python train.py --head_dim=64 --vocab_size=8192 --norm="rmsnorm" --norm_place="pre" --qk_norm=true --attn_scale=0.125 --bias="none" --init_std_qkv=0.0384 --init_std_up=0.0384 --lr_mult_o=1.05 --lr_head=0.00783 --schedule="wsd" --batch_tokens=131072 --steps=6872 --dataset="wikipedia_en"
MLP neurons of a small language model. Each row is named by its layer, matrix (gate and up: input weights) and neuron, and shows model dimensions 128-255. Each number is 500 + 25 x the weight over its row's rms, rounded and kept within 0 to 999. Numbers have three digits each. A neuron's up and down rows have the sign that makes its largest values positive.
A block is one neuron, or neurons of one layer that tend to fire together. After each block is what it responds to, as a language model described it from the Wikipedia text at the highest values.

L5.gate212:531476529545527506508506485489504517464544502507533519527535519536472528508466478491510491496516492513520496577547500482472472498474488444481518475493481512522512513487458496548505472514548488482512507487492501494466504499516539516477546514479479486535514510553524468500482486548480485485497519489532516473514435509494532496474501480508443528506483492452465544500493482504520488475501
L5.up212:507485495542520511541521483499521527466509476512542470496531506515520494494463469438496528471494526501553511529459526506473466511480485451477492508465522528524522488512523502524499497520492457511542528506486467511448482508519489492450533501508463503539514462526536519546481540542478458490484506455543510502532480537484484501520507474489477546495442503513489536476485470448466519505536
L5.gate782:473496470546498500535538460512509555502532524518504526547505506534500518515508450526483491517466497492557539454492510539523484528501470522543515466527513519507499457522498526495527501536485477509522510547524474531492509545553454514502525537510495486486474502525447533546502550548534499532437502477492487534505526494455539486473541497548517527490516518502472480489539534436480545426486
L5.up782:495520490456496495486499488560514522504459452508508493509488535501512468464504507502472479463475500483520549504512527516508517520508520511498498537491507495459491511476480497463527535485483513433502491513484530485490494502526532511496493501502527513533527524471460493499491481480537509496491497533484475462516530503523513494515477475520480525481453480478493498515476515552507464506530
L5.gate1046:462523497483467482522535496508522535525530467549460470473468504468506521506519500438470475482509457508478477505496495498496536547477530456575565489493517527485462461518534536524465511508533481522506501466508509510515472486503487531508489512492530527480517526506529515495522538504493527511431518537532500498485463535539460504519511530490502456492515441484508509495491507509471515504482
L5.up1046:460477478477499476488502472467540497527501535421474515487468499546494523502475523454502515488530506494531425528515573550491470493519511450511473509537463496505489493536509504496496495494488470513517519508503473491474495531524493460462479547506505498522489477485505524506521497527511517521473521513469501480564466482471483459507510523467496467459459492506463475503514534505499497531493
L5.gate1338:446473447484535487525474484500487494446503513472481499512472486500501504475502499476501486504469508480515523533477491503462491524502476505501510493505467533533480518502510519535521498512501490475500480465529503546526511518537504506523514465495503484544489495540522481534520519526507515483504470437510507502486533468472502517493509510561479539540524536533532449469487471518547548509497
L5.up1338:496513480509549501504519477477507493476486487489517554531501480469471524511544503504476502498516521475487512500517508517505513512507470492437475484515500535510487537556501478512502473480564449494510462450519515482521490505505512513504456517505458506538489531495503492510507493472484498491505496491503528544527517472522568525483515519539499512551515470491536519475509491467465548475478
Fires on the piece that finishes a split word, mostly a verb after its subject, such as reflect-s, pull-s, weigh-s, plus Des-c in "Description" headings and "also".

L8.gate134:496503513490502482564482494519464509498498474527504525479493493523483509506466471483527556516462497502526505502516497530468497549478482474497470557484490493535490486502536492498478473510521503469482492462477476537490523539493480488483542488535504508511491517535540501489482502544501493519527510528431458518524490553508490484453484531517465510501514513490552500472513473500494510525558
L8.up134:469452497487512487504462494525495502493507469540489534499476533470505488537524497458560508484486484524526544487508512476454494568515508579524506465520458480487496526469504515513500471499501495446538490479475481479455544508503508493464492529490509503517512498472549521514494466525509485499489506514511512501494477498475490453550489485505476480468555521476480522516456498500553553459497
L8.gate778:532473520507499520486487487472522460426511503443509464526497509464502479513453477505502500487487519523502524558524506511446469517535507529492520500477481538508495509499481485470479497529535487491462470498469485506476509537483513493493478514530527510536494506509491500485543553510508471488473478484472536508475494536457467451526553586487551519534536550498473487499510504513482457539480
L8.up778:532531487502487483507534482505567451523502535502548516485508483505513503470502555457463445497490494514483469473490500472496503512533509492489481491506476524507504527476465501503528498486493493517472506487474508528468468498469512490476472503498472486500516520479505532477492488555472531479529476533532458533493493531515468542500484469543543539471500523506513474503499477505455504502482
L8.gate1187:502510503520494513519445491511471467505501490496514446483530520508523468513503475519501515510531478442506501517499507462487477520494543463584513438486479539490495516518490503497521505510515504473452497496539476498490508445503508545502509525490544516473500536457502464440499472482520513491493501482518455507502514541487482539492509504523483496517483498493512521492500510511516497527517
L8.up1187:491541507535457454505532521551466499508511481491500498532499559544530460521516490518529475446529533478562503497508505484486499524562522520478536455458459507498496488486548473540509474515500506504477520503506510502459488512500510490492487491525503497525533473501442493509485485487490464511514498498432548453501508487568535455509459473517508503493467502474520452510461530528526500495511
L8.gate1489:505505521499507483503517469489479475518474472494491500508442517489466486522524506511501504472502525511473462524504508531473502508511549509519481512526459529504541495442545490508524519508493512507463476505508505486487474472487523518507527447488489489507469516471516472454501486527470460486495504515498509513521503506526530522463479515530532544537514481500568490483543506458545506500515
L8.up1489:469482421484545526537540470498517530520490498481516494532539488488543498492476516501488532513450430513506523498501496516488468525470505489483498494501495477494498483504521484532493514487517484505511498544528518481536492523477486525524480491485478496487485528525467518506446426500512484507543481540473466506472476506519447469486544487434463515509492493472512500542545500502517499483440
Word-internal pieces that must be completed by a following suffix, chiefly "ere" in difference(s), plus the seconds digits before ″ in coordinates; also comm-ence-d, ab-unda-nt, mer-ely.

L5.gate375:459480496455478484481530531528515499540495520513522455482487465506514521545507501486481507485495501460488538488480485442503504501539507490533513475548505525488491435507524497489503514503498526515492490518507483497516512442527496525506486491499479509472516516511511501498493464495488487486479469480512510495474521505491471494461464491487456499549537572489547486504490499517522545520541
L5.up375:459467483479494524487506498469499484495500505494493509452463503484534518469501492530482497524518508521517519474539523500446483502446528516486503481504539493522465454500501546490540539515474542481470473524499483510471489518519474479534493461519480490483528466509462500499507502536505538512505484503506519530511497465511493525461542472468483532529506498492456472528510496453506568505483
L5.gate654:551487538518534519526477481479542497534497482510504488483506504525565503494534526513483514493517492466497518495475505490506481522493511475488525462500483501490549445497506447478479503475476514501534495532482520489495541482527500518491468515465509482525507476526454477501512458484524553453508479473493503537515547487526501524487495533474506489493502501501476498509496541519486473484507
L5.up654:523531511553518493548521547484500487560479491468480506474485518519474489504493529516464494496546539482535496520508523468503530485476539506514470437497518484506499494458529484519487502478443489485488472441502517498504487550494488529510494489453519488475461409488500494482468486515497539522515523487496504499482502485471504466476507508514485480524543497495529508496484518521544491503514
L5.gate685:480526507503508525504512485516513491461527459446467507494524494513507535515518488499478486465490567498489499486488542542468496461516479463494500539545518454534471513463524523465487553483467509529498473530506500523479524518513471519482482465511495508438507503539464494476504501463537507485514463502534505491529514534464495529547503512505461517537518532494477491476452492514553503541507
L5.up685:443509479535519529535473478509518518525533469489488540546493510505512506476510521483508510508465582524517464484527521544494519482474480493501469554508553517490489523489500526511485502516453505477556513481474539499467513512500533501470506496546473452514493480501479496503461530483499520490497505483517486468426493496532500549555472488527474496529450479480488459513474515483507517514566
L5.gate834:519517517483549531501447454465505527538482465514446512503496523480494530495536517476458504502497520527493427515444471480457526503490451502525486475499495462480518495536520495514535514501490514511479503514487548475534464515508498459479492566552500493499502491528468543506519506562501525503473505508471513521488495512483517513499476486514464479486477531492478526519476487485533455512484
L5.up834:512462506507481490489512469446519492488488500489543544518549529481504522511503472467491523471462566508533487483499539527515486479513510523499489498525489486469538492560505497503508479493529511478499460492485534478429494495529464519486538511470480492487487435454473513491472533458473474528549480499514506538517525475472517500529508502480470467541502498500470461552501549544519495524491
Mostly and, or, or a comma joining adjectives, numbers or prepositions before a shared noun, e.g. third and last, one and a half, 21, 22, or; weakly, word-internal pieces like da in updates.

L10.gate484:527512512498495489500498445470489508485460499505492462523510536517478488523514528476541530493495489522545462497523529448493478489503541479486479514516500515522488509513504538524497489464509462508499540456488474477482508519514445470517505474517485474495526536530507510501516466493501502476469536503511528452502511471519514468486528504460480522477523507518475545478513497493497484494476
L10.up484:482437494517517530489458539523484497499516473486505485516517493499465460485499510506518497524504534489514456476474514474486500466518501478528503490493465511523475539457504484487461472502535444493440561469477508488512457529501509492519479454501521532469538523494516540521466505526496507489508512476502485498550488518509485529520508501517471476512490521462494456516495485457498466493530
Short abbreviation pieces about to be followed by a period, especially the S of U.S., also p.m., i.e., St., Mrs., Jr., initials, and numbers opening table cells.

L10.gate70:441466494513538572469521529491544519478515494505551481486528522512475532553506457501444518512466471558484485495496488482502496500497471474494476522517501441456526511500482512501502537519497519479455527517482466480507505527511473472516508490495534491533510514467540442475513473494530491498500486486527476532509494526451515524473496505509474472488472526520499538482458518510521496508493
L10.up70:519525472466492472497527522479534520493498478508493459499497495471481508505547526488495501519526516508495492448499532528471487510491489509517495496524514475492498500516514470484510470478472462455441516494483515506463492475554511445527487538475474490464526516520513513526480466550465498475486488465490506483503517504448447519508454546510479501486458481517488488485488478488478483479535
Fires on pipe separators, season en dashes and row-number starts in wiki tables of sports stats, e.g. "| 42", "1971–72", "| 12 | November".

L8.gate276:545512489479489485530508497504471512467475506454478525523523525499485479565537491522479488493474491549505507492509515493447519460507489474507527505507526509507466488522532515490536460495504486501505466510521533511508463536474506513513525430459490498519511478498488505545510471546491478513500499506490491505483448535459496482472490469538463550485502461533493480515475517510484468535490
L8.up276:490490481531467523517514532537519534466530516451502471521470500498455460535485483481512481468521521526536463507484514517456494468449541496484458488493511501523460527543500530531470494496488508518523443484495509456489517513525539482507506578493483501526516506523499493481491492540483513478493555467473505504490447492484509505452456484496523556510508518501500507500514532519485504527474
L8.gate460:563514479481494485492545496502512487444462470473445502506506493497503454518450528513509509473450506480505506494444499516472536463479486487491524519495494482469525519485528530526487494516486512474544487496480518520513483483462484513451501468484503446514488540553501471505474516508462481470494501471533515536565495432487512509490529501481515521477486480506517510518467505499533526478475
L8.up460:552531559508502483479477517472480511479520511513498489532478515530458515469477493517489491495515547512505452488496495526477502536510476503473502487497586494467508508523479502488508468537510520515505486518512478489496508527505513546473515477459511427495550535492496502473496473549478511509492467487455485486507465516511546490480514505537467550445521493475528491515525499536508509535511
L8.gate714:522482504483487491548481510485462530456519497538500511531512541504495513510554462501494477496504484475479490462471552540479512505482509493495506477494509492498438471483498546471474510478475479469468501517521533469483473516460484501526516507484525463512514538521515514455510520503540501559500472500575481543482472480515465480499536507551460513479494503477481498521506485471504500495471
L8.up714:505470462465534513509523451497498528532503530489541499532535509520471476483548524504470499536538516534477494529489517496471506538467532483547500497480565560505477506494521502486493478485508500522415487500511486494506465503512495504520509526453499499513463495523473498509495455493491477461469488464480451524478443482517477517491491488499504508520528490530524520520485497468520513482502
L8.gate1523:504516499490490518449502497479510522428503457504502500461541550478474519473464504494528505529493539500528493485468517525497487508546497500491513569472479509452469498511533481492505488452514462504538459477523523464516488514489522501505500485481496478479474502544471481503505506528479516484498499453556493481457481475510519490479482519508467480503485505487454471524507484462460503515456
L8.up1523:548529506503490520490490525495522504431495463493495475532512514497518509534490516511474463483466495500507468507521530519462525475467467475497464471490507488446484529478501532476498504455489527495496461515506477524506482505529522451510483488524527472535482529503533525474533525552467464516491510492503505502524486513501538534487570473464506463474508471531543489497501494500481481490540
Capital letters and periods inside abbreviations and acronyms, above all the S in "U.S.", plus others like INSA, USD, OGPU, Y.M.C.A.

L8.gate124:483525524494503511518478463497519548535543505507492451535502524546508469529534504504471483521499536476502495499484480439528504475472470523542515508506486523482518487490439485499489488524491522509474543501520469505507497523517488498487467479485498471455524557513528523489480505521499495450490511491542457485502474489461531430495495498526459533501516491474508486483507462494464453534491
L8.up124:494483486491567499512507485483495551535566522534508522516518459493518506502481506534525516498500489503480519504486520519482499517530442508467492476495483498490497477442516477495458506481485481509499502499514486510520521494519498476526489490515498481481491469507499519503557538527499506519468463493503500529528474489502496486489499471504485544454493489504521439480506501476446479540529
L8.gate147:488518495518543538492523515530464534513455454496541526503492490488520450536515502490500552471477521506520488523532491477523517485500515470483498510461503467486539503520512551504472498471468481504476500524481469498493499464520471505513512541483516480498481504495516554499507480474530469511494470454533478540485543524502512497556514516497503516533488502547470501511506489503527490491514
L8.up147:485493553484501489525485515508488524477494523485517485455500537475545511510483494492483487531480532508546486511486495487539506501486505518501516484499493455465448515479468556479483510526472503519504480520482482484518468480497486498432483515495507505491486536448491489495519498505504516479532452507515513556476535533526543501502503518515466501463470513507467551500515514503516520540511
L8.gate530:477469513493511523483475471484494514519516521521533507466463522512489523483541525476492466486464497536512524504451471525482529504496498492509493479518479515500496505486542520533468509562552528536536522561501521496486504484486501493532510506513442493505480498514516474483511510486463477457505515522509514494464489506482490476472479468484486479543514507536494504499551480542509469468465
L8.up530:493489474472501520529509456499480481485516509485508498491528498457485559524528507525521525506537470503506532515497486534513504493448535492463516499529526476513509477523530495492494488498471526500477507453475550487489498480579499495493473466489481522497514459522482506561488476438559487479495540499545503539496517497498493528483461488503502474526512522492492537521509495512504509492509
L8.gate907:502506550494508503498453514539505491529470515483506506502515522525530469496514544480496494523520509509506480460494531521478500493499479451482429526487525492520449468483532505444493485473479503483534459479501495537484525465511465468491496500486517471453487501472522491502505514496495502528449452519515513543502517533526520488516504517500495493498538548492525522477476550503533520468505
L8.up907:491497487466504545528454503499461505497498481507471497493516546448516514502551515471466506509542530511497516477490546467510470526494491555470531465503495466489505548481528522476476523494504468513465506480493477531546545487504538516499501463550523495546517477506435496514503523494497506518515481496470488489522472543472477480497476510522484506502523496538502542497540546536536505480507
Commas and other separators inside lists or number sequences, often before numbers or tables, e.g. 13th, 14th; 82,997; 22, 23.

L10.gate1255:472495504464533495485502491492459507549479474503455510516550518505517487518473540497496522468510532495524512481522508517457530567463501488507518550491467504499477470477507527524493538530461486478566480526559457485477525482527483556510516522524568512468491504485481514501493530520503480464426445494472494470514483472530530517516513473553499505529473503499494522506491492480551516498502
L10.up1255:445468544500489491468480492543492488476520445468485526517526505488486535547508497487497466509514487489501509505524486548481454495492495481501461479534447463469557458515470506495490553484499501489468487489484477488490496493527513511486495514533555519506505517515459533528501492523546508510487538475492555519518496509511505490527467502545515507520508502507535457457528494545511534529493
The final stem piece of a verb split into word pieces, just before an -ed, -d, -s or -ing ending, as in condem-ne-d, ban-ne-d, discontin-ue-d, exp-ect-ing.

L5.gate18:502528518445497481514498454500467521511500519453493475488481527524513465479495466498500518490522525537455478505480527554545494522517539489498535532546462495491437485491452482502537490532515579503505524457542527488480499485503478485509513488530469503485502514527524535474493522490498505457539532498511540512487492496506481483482505541519501514466524505506494509518482479489499499486551
L5.up18:461540476507515455468497494468523503472491534529561477494515510528478438495496490494506488490532501474488505502502537488488522467504455492431507513513524530493494460487483519510465500500500542488491447525508487499503481514500482515544490481487479538508502550525516498535478522492518473498492533501530515464500502523449497497507503514477473501502479501508487456503471442465522476467542
L5.gate508:513521541483493505500503470474538524506527524474479469517534505477472495516564529489483488580467475529483549565512577541487504456480450475474484505507531491525526525520483493519522506536560522480491441482508513456520482499520495469546507469486520508522486467530527507519495476523473492448531493515472540516487528487495518510495529510493477527517457501492513477500511513531495510480522
L5.up508:502479503493466502507561481508457505495482537490520462555471494457497511459501512482499541492514531466534504512445475510535513492473506522522551468511455500489476525549465508464529474532477546495510511498490492467486491479464490498495483481477493525549504527535516473503503477516482492513532510496493538501496457480496492489513487511500500498567506497516496540507507485491519480510478
L5.gate927:511486503491544476471516490478490496504477464483484506505469475521492498512513515517476525532540556509518482479478541498490475524482492492516502544485512504467486510481496481508561439516533526564517509510506535519487527490468498488482482464500497498500506471534464493499469548507471497503517540486471516460499490503484496498488500503508540479524525514517472553523462504505531552505528
L5.up927:493489523541518477466512492474458493520528488508502469453517495540475458508535507530460507524527503512494552453494503505530488482502508501511500480495532511494490522462502525490499514497500506521520482463483508486493480482503463446499513485473517517489482486526510514546521482525476492536492486489534553488565517460497541471448503521488464526500445506467516530481459481504492475505506
L5.gate1248:487484472469532509533489502425469488540509513483541501506448479471453493411513500499495502478460509535521462451523529535517503505499496513506529499487525516464486501534535502454475535525524547546554535480533466490440510482482480483496481462513526501458516512496477519500498542479525479495491511504530497475476550506470463516509481508517511522504522500500499508532521462544531489536552
L5.up1248:517507479508488463517482490485485539453503479490510469445463516511519494490525487548509471488553479533468469521524478521492504481507518487516530516498540522528519486483503510487502483491504500529510472452522498487527514521502484546479482499515502505477486473470543523546509531523474514518498495490499492546476504501478504520444494515444480459482516499507516496485467506523516514448477
Subword pieces at the start or inside of words split into fragments, mostly S after U., ===, or a hyphen, also al, Sal, cl, yl (U.S., Singles, Salvi).